Part of a small language model's weights: rotary positions.
MLP neurons of a small language model. Each row is named by its layer, matrix (down: output weights) and neuron, and shows model dimensions 112-175. Each number is 200 + 40 x the weight over its row's rms, rounded and kept within 0 to 999. A neuron's up and down rows have the sign that makes its largest values positive.
After each neuron's rows, "fires before" lists the tokens most often just after its 100 highest values on Wikipedia text that the model never trained on.

L19.down303,159,230,184,221,232,207,246,188,190,228,218,187,191,118,225,219,228,218,128,164,230,231,190,192,175,229,106,295,279,253,263,188,262,209,170,198,210,247,203,202,257,205,226,125,249,331,205,198,255,180,164,241,261,184,217,135,221,183,183,187,178,158,197,171
fires before: "1", "2", "3", "7", " |", "6"

L20.down204,179,135,227,168,205,178,186,144,243,208,191,227,269,155,212,235,211,241,206,167,211,249,187,141,250,203,161,231,188,190,222,232,191,207,216,232,141,249,231,102,173,169,231,212,166,240,178,238,249,185,154,181,235,243,249,172,193,153,280,194,232,119,242,238
fires before: "1", "9", "8", "2", "5", "6"

L15.down227,223,230,167,173,191,191,213,178,144,221,150,192,256,179,220,178,226,187,144,140,243,181,224,231,198,215,189,204,272,235,271,140,300,140,165,197,171,266,234,223,220,194,205,201,191,179,251,246,196,185,186,243,190,177,271,158,148,257,202,131,115,183,223,267
fires before: "0", "1", "2", "-", " ", "9"

L15.down14,172,198,234,204,237,196,209,161,240,248,163,184,127,221,216,254,232,175,154,172,185,218,196,216,198,204,255,213,183,194,176,116,186,193,195,153,207,158,165,176,129,200,206,189,185,195,101,210,238,252,172,213,132,154,236,169,195,230,203,208,137,180,163,156
fires before: "0", "3", "6", "9", "8", "7"

L11.down133,185,159,106,226,176,246,197,224,218,195,143,185,170,252,238,189,62,233,189,198,220,204,243,158,204,222,254,124,257,132,230,197,258,222,204,237,207,136,194,201,188,189,196,184,248,228,273,200,172,264,218,208,168,206,142,177,153,249,203,295,162,162,173,151
fires before: "0", "s", ".", "on"

L22.down57,239,215,215,262,232,249,240,234,146,168,97,239,240,216,211,223,206,213,201,132,260,231,229,223,189,190,151,190,252,254,211,149,177,254,161,180,182,171,278,338,202,239,204,187,191,257,174,234,186,178,219,253,219,146,262,203,258,206,210,278,189,172,211,190
fires before: "8", "0", "3", "5", "4", "6"

L20.down198,234,174,223,185,207,216,181,177,212,259,138,228,192,174,141,210,244,177,217,146,256,194,286,184,268,239,170,162,179,192,223,185,207,133,116,124,240,199,126,249,198,258,176,230,196,272,153,190,261,229,183,244,240,250,147,193,199,202,251,156,190,143,165,211
fires before: "2", "0", "4", "5", "9", "6"

L23.down89,211,244,232,215,247,220,184,210,198,202,197,174,263,220,194,241,157,219,196,173,211,215,101,212,164,169,220,204,126,218,307,102,204,198,150,237,187,220,147,159,150,237,155,210,180,224,245,175,216,246,79,171,197,159,195,183,179,114,251,233,236,247,163,149
fires before: ")", " ", "),"

L2.down160,175,155,228,226,188,155,240,211,152,194,191,187,338,201,225,212,192,209,144,208,183,217,162,159,236,212,157,191,206,229,287,184,255,216,146,195,243,266,201,156,192,213,196,129,219,230,221,174,244,173,112,211,296,161,229,164,137,191,259,239,177,187,225,80
fires before: " "

L22.down401,178,214,158,250,211,188,164,251,151,143,122,186,278,206,182,271,148,144,200,265,122,188,222,193,232,230,149,224,249,250,192,199,199,224,200,151,205,228,220,203,236,128,157,218,236,222,232,198,232,259,205,216,212,185,180,206,158,191,167,287,178,214,238,225
fires before: "2", "3", "1", "5", "6", "4"

L12.down83,197,184,238,201,222,221,254,140,171,161,148,211,158,187,231,246,155,142,281,173,179,169,176,209,241,280,223,248,197,230,166,222,243,298,252,156,178,279,158,218,161,272,195,115,223,257,168,222,168,190,227,229,184,229,217,223,215,174,223,224,276,182,241,266
fires before: " |", "3", "2", ",", "1"

L18.down114,207,218,192,249,229,203,197,171,221,241,185,233,171,262,182,288,264,187,162,185,187,185,213,201,140,232,201,227,214,181,138,241,195,184,243,129,194,234,186,229,236,250,174,118,173,233,152,285,213,144,159,229,145,206,209,222,146,190,189,265,159,216,181,196
fires before: ".", " |", "′", " (#", ")"

L20.down360,242,119,192,229,178,206,191,177,180,179,152,224,225,141,207,207,187,206,221,224,209,230,154,199,176,145,179,188,183,177,206,185,147,125,280,179,168,200,182,197,215,181,222,226,232,167,175,196,249,141,187,171,207,207,256,235,173,157,180,198,203,109,168,203
fires before: "1", "2", "6", "5", "year"

L17.down524,175,163,135,246,208,133,176,208,229,177,193,286,205,237,128,253,179,246,136,185,163,243,193,183,174,229,181,213,169,262,176,208,220,154,213,159,172,189,216,283,187,110,166,184,259,242,227,226,214,263,280,194,282,231,205,206,185,278,235,303,233,256,180,150
fires before: " ", " ("

L20.down525,242,191,198,227,139,221,183,269,159,141,241,136,224,199,216,232,179,202,130,122,186,256,252,139,171,179,212,200,216,169,191,203,271,199,244,259,213,202,153,240,249,174,241,201,170,153,205,266,215,214,199,232,194,312,189,178,151,206,226,218,240,181,170,202
fires before: "4", "5", "3", "1", "6"

L10.down496,246,252,194,229,156,188,218,225,172,194,149,196,250,150,225,187,230,270,206,226,201,177,176,216,196,267,197,196,170,162,224,131,201,216,169,163,214,254,204,249,216,229,205,190,165,223,195,253,213,190,155,109,224,237,247,200,198,197,181,299,129,196,215,135
fires before: "s", " –", ":", "\n", " ", "9"

L11.down45,202,212,223,150,250,223,203,250,197,179,128,156,222,208,179,201,209,214,224,257,131,199,191,302,279,160,268,179,270,177,226,246,193,174,139,223,189,187,267,220,197,251,200,90,133,238,242,242,261,274,268,227,179,193,194,220,169,180,237,237,182,225,185,236
fires before: "3", "4", "2", "0", "pin", " de"

L11.down434,221,121,206,152,253,199,183,148,153,198,187,177,196,283,200,192,228,222,139,191,146,249,137,175,186,161,169,192,135,256,212,186,182,143,208,185,217,186,221,213,231,196,137,221,255,189,254,186,315,248,202,254,196,169,234,257,190,187,232,271,186,279,164,112
fires before: "\n"

L15.down400,204,194,193,192,245,237,218,216,136,208,136,127,134,209,205,218,269,207,119,229,164,195,240,277,222,132,212,246,189,239,154,242,221,168,236,254,184,193,267,218,190,171,193,220,225,253,228,180,214,205,186,220,228,205,164,183,165,142,187,313,205,268,173,142
fires before: "|", "\n"

L16.down505,231,156,163,198,193,187,221,251,164,166,165,136,249,169,181,295,252,217,314,149,134,143,200,225,211,196,196,223,182,179,185,240,187,192,145,97,198,264,222,257,240,176,202,186,194,282,187,308,218,212,186,227,164,250,156,264,192,180,245,335,194,203,224,235
fires before: "3", "4", "2", "5", "9", "1"

L10.down296,177,264,164,219,205,214,135,231,163,146,251,188,213,151,234,171,192,181,178,228,208,135,204,190,169,215,268,218,237,133,166,166,234,197,110,217,179,180,166,233,189,194,134,232,228,208,220,302,189,223,165,219,179,271,225,212,240,231,198,117,136,217,214,221
fires before: " ", "-", " and"

L18.down305,165,116,144,151,235,213,276,220,203,153,200,271,257,163,197,267,225,277,124,162,206,270,183,185,235,188,170,243,161,221,166,231,237,234,195,152,157,250,259,239,230,194,203,83,177,190,177,230,224,177,188,226,259,259,193,204,251,210,198,227,266,158,257,195
fires before: "2", "1", "3", "4", "6", "7"

L13.down13,176,207,242,206,247,262,219,154,181,164,217,189,194,247,232,165,227,172,155,161,214,240,256,223,202,106,212,211,165,262,177,147,255,174,205,205,169,225,204,204,206,212,162,228,203,191,172,212,185,199,128,244,143,137,224,272,110,268,240,316,183,268,220,97
fires before: "\n"

L2.down548,190,232,260,207,198,115,174,296,178,157,156,193,184,218,162,217,214,171,246,138,199,202,162,251,167,203,128,250,260,244,240,162,239,174,169,174,243,254,177,104,160,243,178,226,206,205,203,174,184,193,158,184,238,251,224,297,174,172,216,211,150,219,200,192
fires before: " ", ","

L15.down385,231,199,238,145,140,170,194,195,164,213,205,189,160,255,193,159,173,155,224,234,257,125,223,224,222,160,158,220,223,226,200,217,145,233,171,130,228,212,212,163,271,196,142,235,220,139,153,286,148,251,199,182,183,195,195,169,161,197,192,187,186,189,240,248
fires before: "0", "1", "3", "9", "2"

L11.down569,139,258,215,285,221,204,102,196,199,204,213,219,279,214,224,213,214,156,218,140,183,122,169,163,235,196,240,188,177,201,216,182,184,211,178,212,211,278,254,166,171,239,199,195,192,265,310,209,165,193,229,176,229,171,131,202,199,227,218,239,162,265,185,161
fires before: "\n", " ", "–", ":"

L16.down187,292,256,225,224,247,203,275,187,168,200,120,167,209,221,161,252,196,266,174,201,227,173,187,186,209,259,174,155,179,191,245,294,177,210,142,201,156,230,163,160,238,106,267,217,173,223,214,183,126,192,156,225,204,164,158,222,165,211,127,337,188,154,222,210
fires before: " ", "\n"

L12.down131,245,187,175,173,218,195,193,198,205,203,187,192,171,222,217,192,212,225,86,218,161,220,187,225,229,190,192,197,244,156,156,187,205,168,182,222,212,185,240,247,218,163,189,257,244,199,220,176,191,259,213,183,144,204,168,156,138,199,167,357,174,280,213,102
fires before: "\n"

L23.down330,174,124,226,176,209,160,201,174,225,208,219,233,180,189,220,216,238,254,215,132,249,258,263,260,239,192,144,171,255,220,253,134,206,184,226,203,176,216,87,105,259,239,157,170,241,221,231,161,178,279,209,155,228,155,179,131,237,249,212,106,175,177,236,230
fires before: ":", ".", "6", "0", "5"

L14.down348,235,202,224,290,223,152,201,177,234,171,210,186,201,197,247,242,165,181,178,135,157,160,234,187,199,200,176,247,143,262,230,170,229,202,234,169,173,177,214,222,164,177,171,165,165,227,199,190,241,168,193,254,265,159,204,172,142,285,188,361,200,309,160,229
fires before: " ", ",", " the", " he"

L22.down407,241,225,191,271,163,164,206,159,216,177,198,225,185,234,200,228,249,213,272,214,187,240,273,206,207,135,167,253,227,200,216,108,220,191,152,175,220,121,183,215,177,242,172,178,241,207,181,210,93,98,246,167,182,194,226,209,194,157,129,285,203,212,138,168
fires before: "0", "1", "2"

L7.down445,248,260,237,242,137,205,223,138,210,127,200,240,186,114,200,190,186,130,124,190,209,199,201,176,171,273,145,217,219,139,222,197,150,207,245,212,149,179,173,204,226,154,203,218,312,244,157,147,146,174,138,181,246,113,192,146,235,136,137,227,190,182,209,124
fires before: " "

L14.down486,256,167,194,202,157,229,159,175,183,191,237,164,234,212,190,174,205,182,216,174,245,218,186,234,240,206,216,209,221,187,199,225,173,132,152,187,211,186,194,174,183,184,172,205,229,161,180,190,164,207,204,203,265,249,129,240,205,255,218,107,235,234,214,221
fires before: "0", ",", "5"

L12.down155,220,226,253,218,239,150,193,269,205,259,142,237,168,252,194,88,172,189,174,174,244,205,250,309,184,224,150,170,259,227,226,142,207,189,257,190,291,210,203,242,158,178,173,236,236,256,213,256,231,259,160,175,200,171,239,251,224,166,238,266,185,180,199,221
fires before: "0", "1", "2", "4"

L13.down560,217,283,176,155,206,189,235,164,242,187,166,231,219,255,220,144,275,286,192,249,186,256,200,238,165,184,208,132,202,182,167,251,116,188,233,216,164,248,192,219,206,224,214,229,207,306,179,277,182,181,183,192,205,207,176,203,211,216,171,197,224,85,122,155
fires before: "3", "2", "4", "9", "1", "8"

L17.down49,215,157,154,234,187,193,234,241,295,230,137,256,158,138,237,240,222,201,272,182,221,201,221,174,232,226,142,173,173,199,157,146,105,207,233,233,126,226,234,134,203,163,210,163,193,130,142,252,204,180,184,189,172,211,172,184,238,166,256,190,167,201,169,193
fires before: "0", "2", "1"

L17.down21,167,207,81,126,197,143,176,246,188,224,244,240,217,193,149,254,170,279,156,208,138,249,213,223,130,230,204,248,229,236,240,191,183,196,216,239,209,160,122,158,173,169,171,162,143,262,224,205,198,179,192,222,233,228,193,219,232,277,251,297,197,229,215,245
fires before: " was", " is", "s", " "

L14.down291,148,216,212,145,251,191,221,250,162,146,128,147,143,218,189,229,198,216,151,203,193,233,173,212,265,204,233,190,252,152,157,185,155,184,133,243,186,209,234,231,226,156,142,221,204,222,216,244,172,208,166,179,198,240,157,171,194,233,154,397,156,249,211,222
fires before: "\n"

L10.down490,254,175,221,249,153,181,229,232,172,165,172,219,232,143,216,227,275,158,212,179,263,226,192,182,228,205,155,255,203,162,156,168,167,171,238,279,139,270,157,235,163,256,160,147,148,217,216,236,174,238,186,235,186,237,248,257,185,152,195,251,258,223,195,242
fires before: "2", "---|---|---|---|", "1", " ", "ch", "\n"

L14.down478,173,167,191,178,254,256,164,229,185,105,139,174,235,181,180,231,205,150,182,176,154,234,185,273,169,254,160,190,212,198,151,205,223,219,183,199,166,190,163,256,139,191,117,188,220,231,287,190,257,274,140,204,155,158,203,201,147,235,239,148,173,196,193,158
fires before: "5", "3", "4", "6"

L22.down368,243,281,237,252,165,202,199,214,321,149,151,236,129,180,159,181,181,199,204,163,169,178,248,195,175,167,206,221,182,181,196,190,133,180,227,230,240,226,205,241,170,255,179,256,144,184,159,211,186,193,196,164,221,231,238,238,234,221,117,77,195,194,164,241
fires before: "\n"

L17.down422,191,250,261,137,201,263,163,160,130,134,167,158,188,214,261,164,203,160,231,126,180,277,177,191,190,271,234,273,212,232,255,227,274,240,182,233,224,155,87,165,192,142,189,230,255,168,155,115,113,204,178,182,193,180,180,211,246,163,160,223,197,203,172,197
fires before: " ", " of", " the"

L17.down316,263,209,235,196,130,197,140,215,116,182,168,233,183,191,132,255,226,207,234,240,243,174,227,235,180,233,223,263,263,139,258,122,128,198,197,274,195,238,211,201,196,218,227,193,114,177,195,248,219,292,197,224,181,201,162,177,129,233,185,192,179,234,195,258
fires before: "0", ";", "1", " |", "s", " States"

L3.down150,207,258,164,157,176,226,169,196,188,258,219,230,193,195,145,220,155,102,233,148,207,201,289,232,136,241,233,174,263,203,193,122,230,215,242,204,176,222,190,200,148,247,199,172,292,122,216,206,212,145,237,199,142,166,153,195,136,233,175,172,124,199,165,172
fires before: "0", "1", "2"

L4.down177,220,222,159,226,186,197,206,208,187,209,155,191,272,153,178,173,202,304,238,253,242,188,202,213,192,201,145,237,247,219,232,132,204,194,261,176,207,155,218,268,249,269,135,153,219,226,219,196,192,197,207,150,237,324,193,220,156,134,185,262,226,192,207,229
fires before: "\n", "9"

L15.down546,202,186,183,246,177,223,174,186,152,226,132,240,234,223,198,272,194,238,182,247,266,156,225,159,174,252,149,188,218,257,172,184,201,183,168,164,131,247,220,205,229,207,165,191,225,166,191,262,189,238,177,191,189,235,212,116,148,202,266,281,175,138,242,253
fires before: "9", "0", "1"

L19.down295,197,227,204,187,189,154,162,197,273,258,204,183,100,199,242,225,212,95,262,202,183,183,188,192,218,186,202,137,200,136,137,235,210,167,236,156,207,141,154,145,172,175,187,156,177,156,188,188,244,278,247,193,132,181,208,157,201,245,284,253,263,214,195,236
fires before: "3", "4", "9", "2", "5", "8"

L15.down389,235,239,190,203,208,229,227,275,205,229,145,225,204,245,189,204,269,200,195,198,158,201,245,184,196,192,210,198,181,227,230,154,233,167,114,190,186,255,221,183,186,172,152,237,252,192,117,183,127,215,229,226,209,237,266,190,143,164,185,227,148,143,227,200
fires before: "2", "1", "0", "3"

L18.down170,205,188,150,189,111,138,168,252,153,188,178,189,191,186,209,219,145,137,202,221,145,231,145,167,185,249,159,173,254,253,223,175,241,161,188,194,195,198,222,210,202,192,238,158,225,213,204,244,250,258,168,218,152,212,149,265,160,242,227,388,151,232,212,164
fires before: "s"

L19.down234,181,214,201,232,147,214,121,201,165,217,231,208,163,205,274,214,217,156,210,160,198,266,178,172,164,231,225,158,226,177,133,212,209,178,190,211,163,252,230,130,252,233,192,207,224,246,130,232,258,202,238,175,180,255,188,164,146,173,223,310,200,161,199,184
fires before: ".", ",", " by", ")", " and", " in"

L12.down126,168,208,181,229,163,178,210,185,145,267,199,162,191,255,224,165,207,226,178,194,158,194,186,199,261,158,150,212,210,209,175,187,264,177,215,272,170,217,250,177,178,224,176,202,220,219,228,192,214,291,162,196,188,192,182,208,141,285,242,338,182,254,170,219
fires before: "\n"

L22.down456,208,256,252,219,136,205,184,174,258,209,216,209,169,242,176,179,221,183,301,171,215,209,245,171,162,209,219,143,193,179,243,245,188,207,280,251,223,199,219,266,206,247,270,149,186,226,191,112,216,174,184,184,221,207,228,265,255,136,184,142,186,121,147,202
fires before: "\n"

L11.down70,195,173,214,140,232,233,209,154,159,251,200,129,171,223,173,154,201,196,135,175,218,273,221,211,187,188,169,199,182,221,153,176,220,205,175,185,199,221,286,208,192,119,255,261,210,163,235,185,202,229,200,228,164,201,211,217,158,208,238,335,224,263,251,139
fires before: "\n"

L14.down123,146,175,147,181,200,172,215,226,118,268,181,135,172,212,150,245,233,303,169,165,209,186,192,213,185,164,192,136,190,255,214,147,206,124,147,219,182,198,254,215,183,195,169,177,214,219,281,268,225,236,200,203,261,181,184,163,162,175,191,339,173,276,228,134
fires before: "\n"

L12.down389,188,229,235,174,250,226,193,110,244,225,221,206,201,226,137,236,186,198,210,219,112,222,248,268,165,204,192,236,191,172,220,153,169,206,144,262,136,171,195,179,203,200,190,257,241,207,151,246,176,172,155,170,183,227,161,270,166,208,157,172,169,193,119,179
fires before: "0", " as", "9", "s", "1"

L18.down186,227,146,197,185,203,256,174,164,193,155,197,250,248,221,195,145,230,211,227,150,206,192,212,136,157,241,124,249,245,221,223,200,184,173,145,140,250,213,233,212,224,250,216,190,171,230,182,123,177,119,100,204,258,195,187,258,241,164,135,241,177,216,191,172
fires before: " "

L13.down295,227,120,180,111,256,130,207,149,203,217,118,218,175,188,195,238,190,180,156,215,174,134,210,297,226,208,203,191,128,199,234,180,241,189,210,192,202,231,196,245,210,154,190,180,175,161,247,207,216,326,152,195,235,188,259,231,145,212,299,160,164,240,109,116
fires before: "4", "5", "6"

L4.down507,228,209,163,203,148,144,184,214,168,98,176,214,170,179,164,249,175,206,198,184,218,209,197,202,215,230,194,264,213,193,180,175,237,281,228,187,142,182,257,175,224,263,167,133,236,132,178,238,184,176,263,140,260,227,201,176,167,230,246,148,209,218,169,186
fires before: " |", ";", " /", "s"

L11.down251,173,224,140,199,213,216,250,144,268,284,232,198,187,219,145,163,227,188,273,178,208,217,214,232,190,174,267,182,210,212,194,203,202,245,112,218,182,216,201,252,208,175,235,181,196,136,216,152,169,125,243,243,187,237,186,214,194,205,140,229,274,158,150,167
fires before: "1", "3", "2", "6", "4", "0"

L11.down474,130,215,205,225,205,232,216,182,186,256,207,192,238,215,143,207,204,168,272,212,152,193,199,145,216,231,195,211,178,189,172,214,171,179,188,299,213,279,254,223,163,257,214,253,216,209,185,254,202,231,226,165,227,278,218,218,235,260,249,254,296,150,236,169
fires before: "s", " "

L11.down341,187,192,89,179,231,234,224,198,138,267,188,239,217,306,111,176,265,280,221,219,158,150,166,281,226,188,246,154,179,226,218,163,211,193,184,160,164,157,164,233,202,245,207,180,149,224,223,234,184,275,185,157,262,183,259,223,147,221,231,238,144,272,222,178
fires before: "5", "0", "8", "7"

L16.down117,221,181,170,209,194,179,215,222,194,262,154,171,239,173,127,181,158,210,81,214,102,234,231,268,256,164,223,147,289,239,216,188,217,217,188,292,219,243,156,142,282,215,225,201,184,242,163,186,172,252,164,195,207,216,183,270,195,253,146,164,179,237,250,242
fires before: " of", " to"

L13.down48,208,247,197,159,205,142,201,220,235,205,197,199,263,149,192,143,200,155,227,186,277,192,198,223,231,203,190,163,230,229,264,170,159,190,150,239,218,180,192,191,192,224,170,212,260,172,179,301,175,212,123,206,160,151,149,197,223,210,233,236,227,192,183,294
fires before: "1", "0", "2"

L14.down243,145,219,217,162,227,156,235,208,142,202,117,178,158,232,201,299,215,231,134,176,169,202,228,265,134,218,185,243,159,281,156,216,190,168,230,198,139,272,276,135,187,226,149,142,161,197,182,260,142,229,177,195,252,185,192,218,198,162,233,250,226,158,180,216
fires before: "0", "1", "5", "9", "2"

L18.down230,218,149,238,224,226,143,195,172,254,185,167,260,228,125,212,191,158,296,256,220,261,243,206,237,205,197,192,161,226,143,240,203,195,248,198,138,161,191,234,218,224,193,221,209,312,178,187,191,200,196,204,240,147,194,256,176,140,156,226,151,190,242,261,205
fires before: ",", "0", "2", "4", "3", "1"

L20.down536,219,247,197,173,190,172,199,197,177,213,265,145,214,195,192,176,205,140,162,261,211,142,206,216,185,171,199,249,213,219,182,178,179,166,184,259,192,263,211,189,260,171,166,232,180,207,191,218,208,233,188,212,157,303,203,213,154,230,184,80,181,201,204,231
fires before: "0", "tion"

L14.down115,265,98,115,193,146,225,205,243,212,187,196,200,231,210,215,180,183,261,153,252,192,239,186,212,211,222,143,180,242,183,179,195,196,137,163,227,130,167,147,157,181,169,202,167,166,161,251,181,197,207,229,289,172,144,188,301,158,239,216,271,155,163,129,189
fires before: "s", " the", "t", " a"

L16.down411,156,238,251,221,215,199,264,217,197,185,171,208,161,225,253,237,147,190,211,193,196,178,154,204,244,215,238,243,232,194,197,212,272,220,197,252,129,203,275,257,127,176,206,226,248,220,262,147,194,143,157,229,192,267,234,174,183,227,161,223,234,139,216,177
fires before: "\n", "s", ":", "9"

L11.down193,185,238,291,178,154,214,228,297,153,168,243,249,198,251,240,181,232,195,197,227,124,154,255,182,255,244,205,204,239,161,198,226,254,251,148,184,133,183,228,155,167,127,197,246,187,240,259,169,194,233,174,262,235,239,121,173,122,156,203,270,195,237,234,167
fires before: "\n", ":"

L13.down298,120,146,192,188,166,214,177,128,159,237,197,225,232,197,229,255,225,206,178,253,181,179,211,132,175,244,273,182,197,171,203,277,236,218,291,200,175,263,205,132,231,235,236,231,256,225,129,225,189,219,231,206,156,145,153,240,154,208,239,228,253,115,189,135
fires before: " ", ",", " well"

L20.down5,156,244,195,198,187,181,158,194,184,217,172,226,247,191,205,177,101,162,201,185,117,154,219,167,205,156,235,191,218,233,206,152,188,180,197,240,194,248,211,153,232,216,172,179,208,197,187,199,147,183,208,182,110,222,205,192,177,254,234,249,201,204,250,154
fires before: " |", " by", " to", " of", ";"

L3.down525,154,152,199,184,134,146,276,198,174,209,174,247,225,195,164,222,207,227,202,248,245,197,171,274,225,197,242,109,254,251,233,145,229,212,161,111,173,184,159,164,170,186,154,143,266,214,219,286,216,261,216,160,203,118,219,206,150,180,179,135,180,220,244,194
fires before: "4", "7", "0", "5", "2", "8"

L16.down414,191,159,276,164,245,217,195,232,207,168,161,244,208,183,191,194,249,170,182,180,213,231,127,209,218,207,153,196,192,285,264,143,143,172,215,226,213,251,149,175,189,199,189,237,151,231,154,210,179,181,126,201,192,205,190,160,219,147,180,145,223,242,238,236
fires before: " "

L23.down568,203,191,196,255,217,177,156,183,196,171,282,275,219,217,139,223,185,169,226,201,212,221,203,175,186,240,203,167,231,190,141,212,212,202,254,213,230,160,194,193,130,276,164,148,186,162,196,223,242,76,216,172,192,185,226,243,249,156,159,96,186,142,189,236
fires before: "\n"

L22.down390,261,218,237,191,230,252,148,213,220,173,248,231,258,224,217,184,187,203,264,218,236,251,248,184,156,203,187,195,240,304,255,206,175,205,118,205,165,238,185,167,174,244,164,150,281,221,134,189,113,237,172,222,136,274,225,209,180,154,202,183,182,177,256,232
fires before: "1", "2", "0"

L16.down220,150,266,150,263,238,242,195,217,157,196,213,169,194,133,235,192,217,207,200,140,109,154,157,221,225,160,264,203,185,201,227,177,193,194,197,206,267,185,194,275,200,202,189,206,202,254,199,226,181,249,177,237,265,223,245,204,174,140,208,376,187,279,214,177
fires before: "\n", " "

L14.down210,215,165,238,208,223,210,200,258,172,190,183,187,178,199,211,209,204,226,126,188,190,225,181,243,220,210,184,187,222,189,186,162,237,180,164,192,168,203,265,218,202,128,154,255,243,197,241,241,191,244,167,167,212,251,199,170,144,247,235,372,149,348,191,143
fires before: "\n"

L23.down23,228,209,212,144,164,163,201,257,203,215,204,225,169,278,222,271,293,147,194,261,131,137,193,217,282,166,251,196,182,120,131,256,202,228,209,186,191,188,190,196,235,150,224,212,238,260,244,217,194,258,203,165,263,262,224,220,187,202,242,258,222,221,250,203
fires before: "3", "2", "1", "4", "0", "5"

L2.down310,192,204,335,265,207,186,156,164,233,217,193,214,236,210,214,226,212,146,233,192,219,197,178,219,150,258,169,162,127,227,247,173,204,153,173,201,191,232,177,207,193,264,197,236,186,164,235,182,300,200,264,249,246,123,233,153,196,198,223,190,192,216,163,182
fires before: " ", ",", "tha", "s"

L23.down21,219,180,145,228,201,203,182,265,192,161,249,175,270,255,223,185,174,243,183,134,194,248,242,220,155,219,225,117,213,182,253,241,210,223,249,246,199,254,230,172,241,197,183,214,219,237,212,213,166,254,204,311,160,208,158,231,144,179,162,188,176,156,235,189
fires before: "0", "1", "3", "2", "4", "5"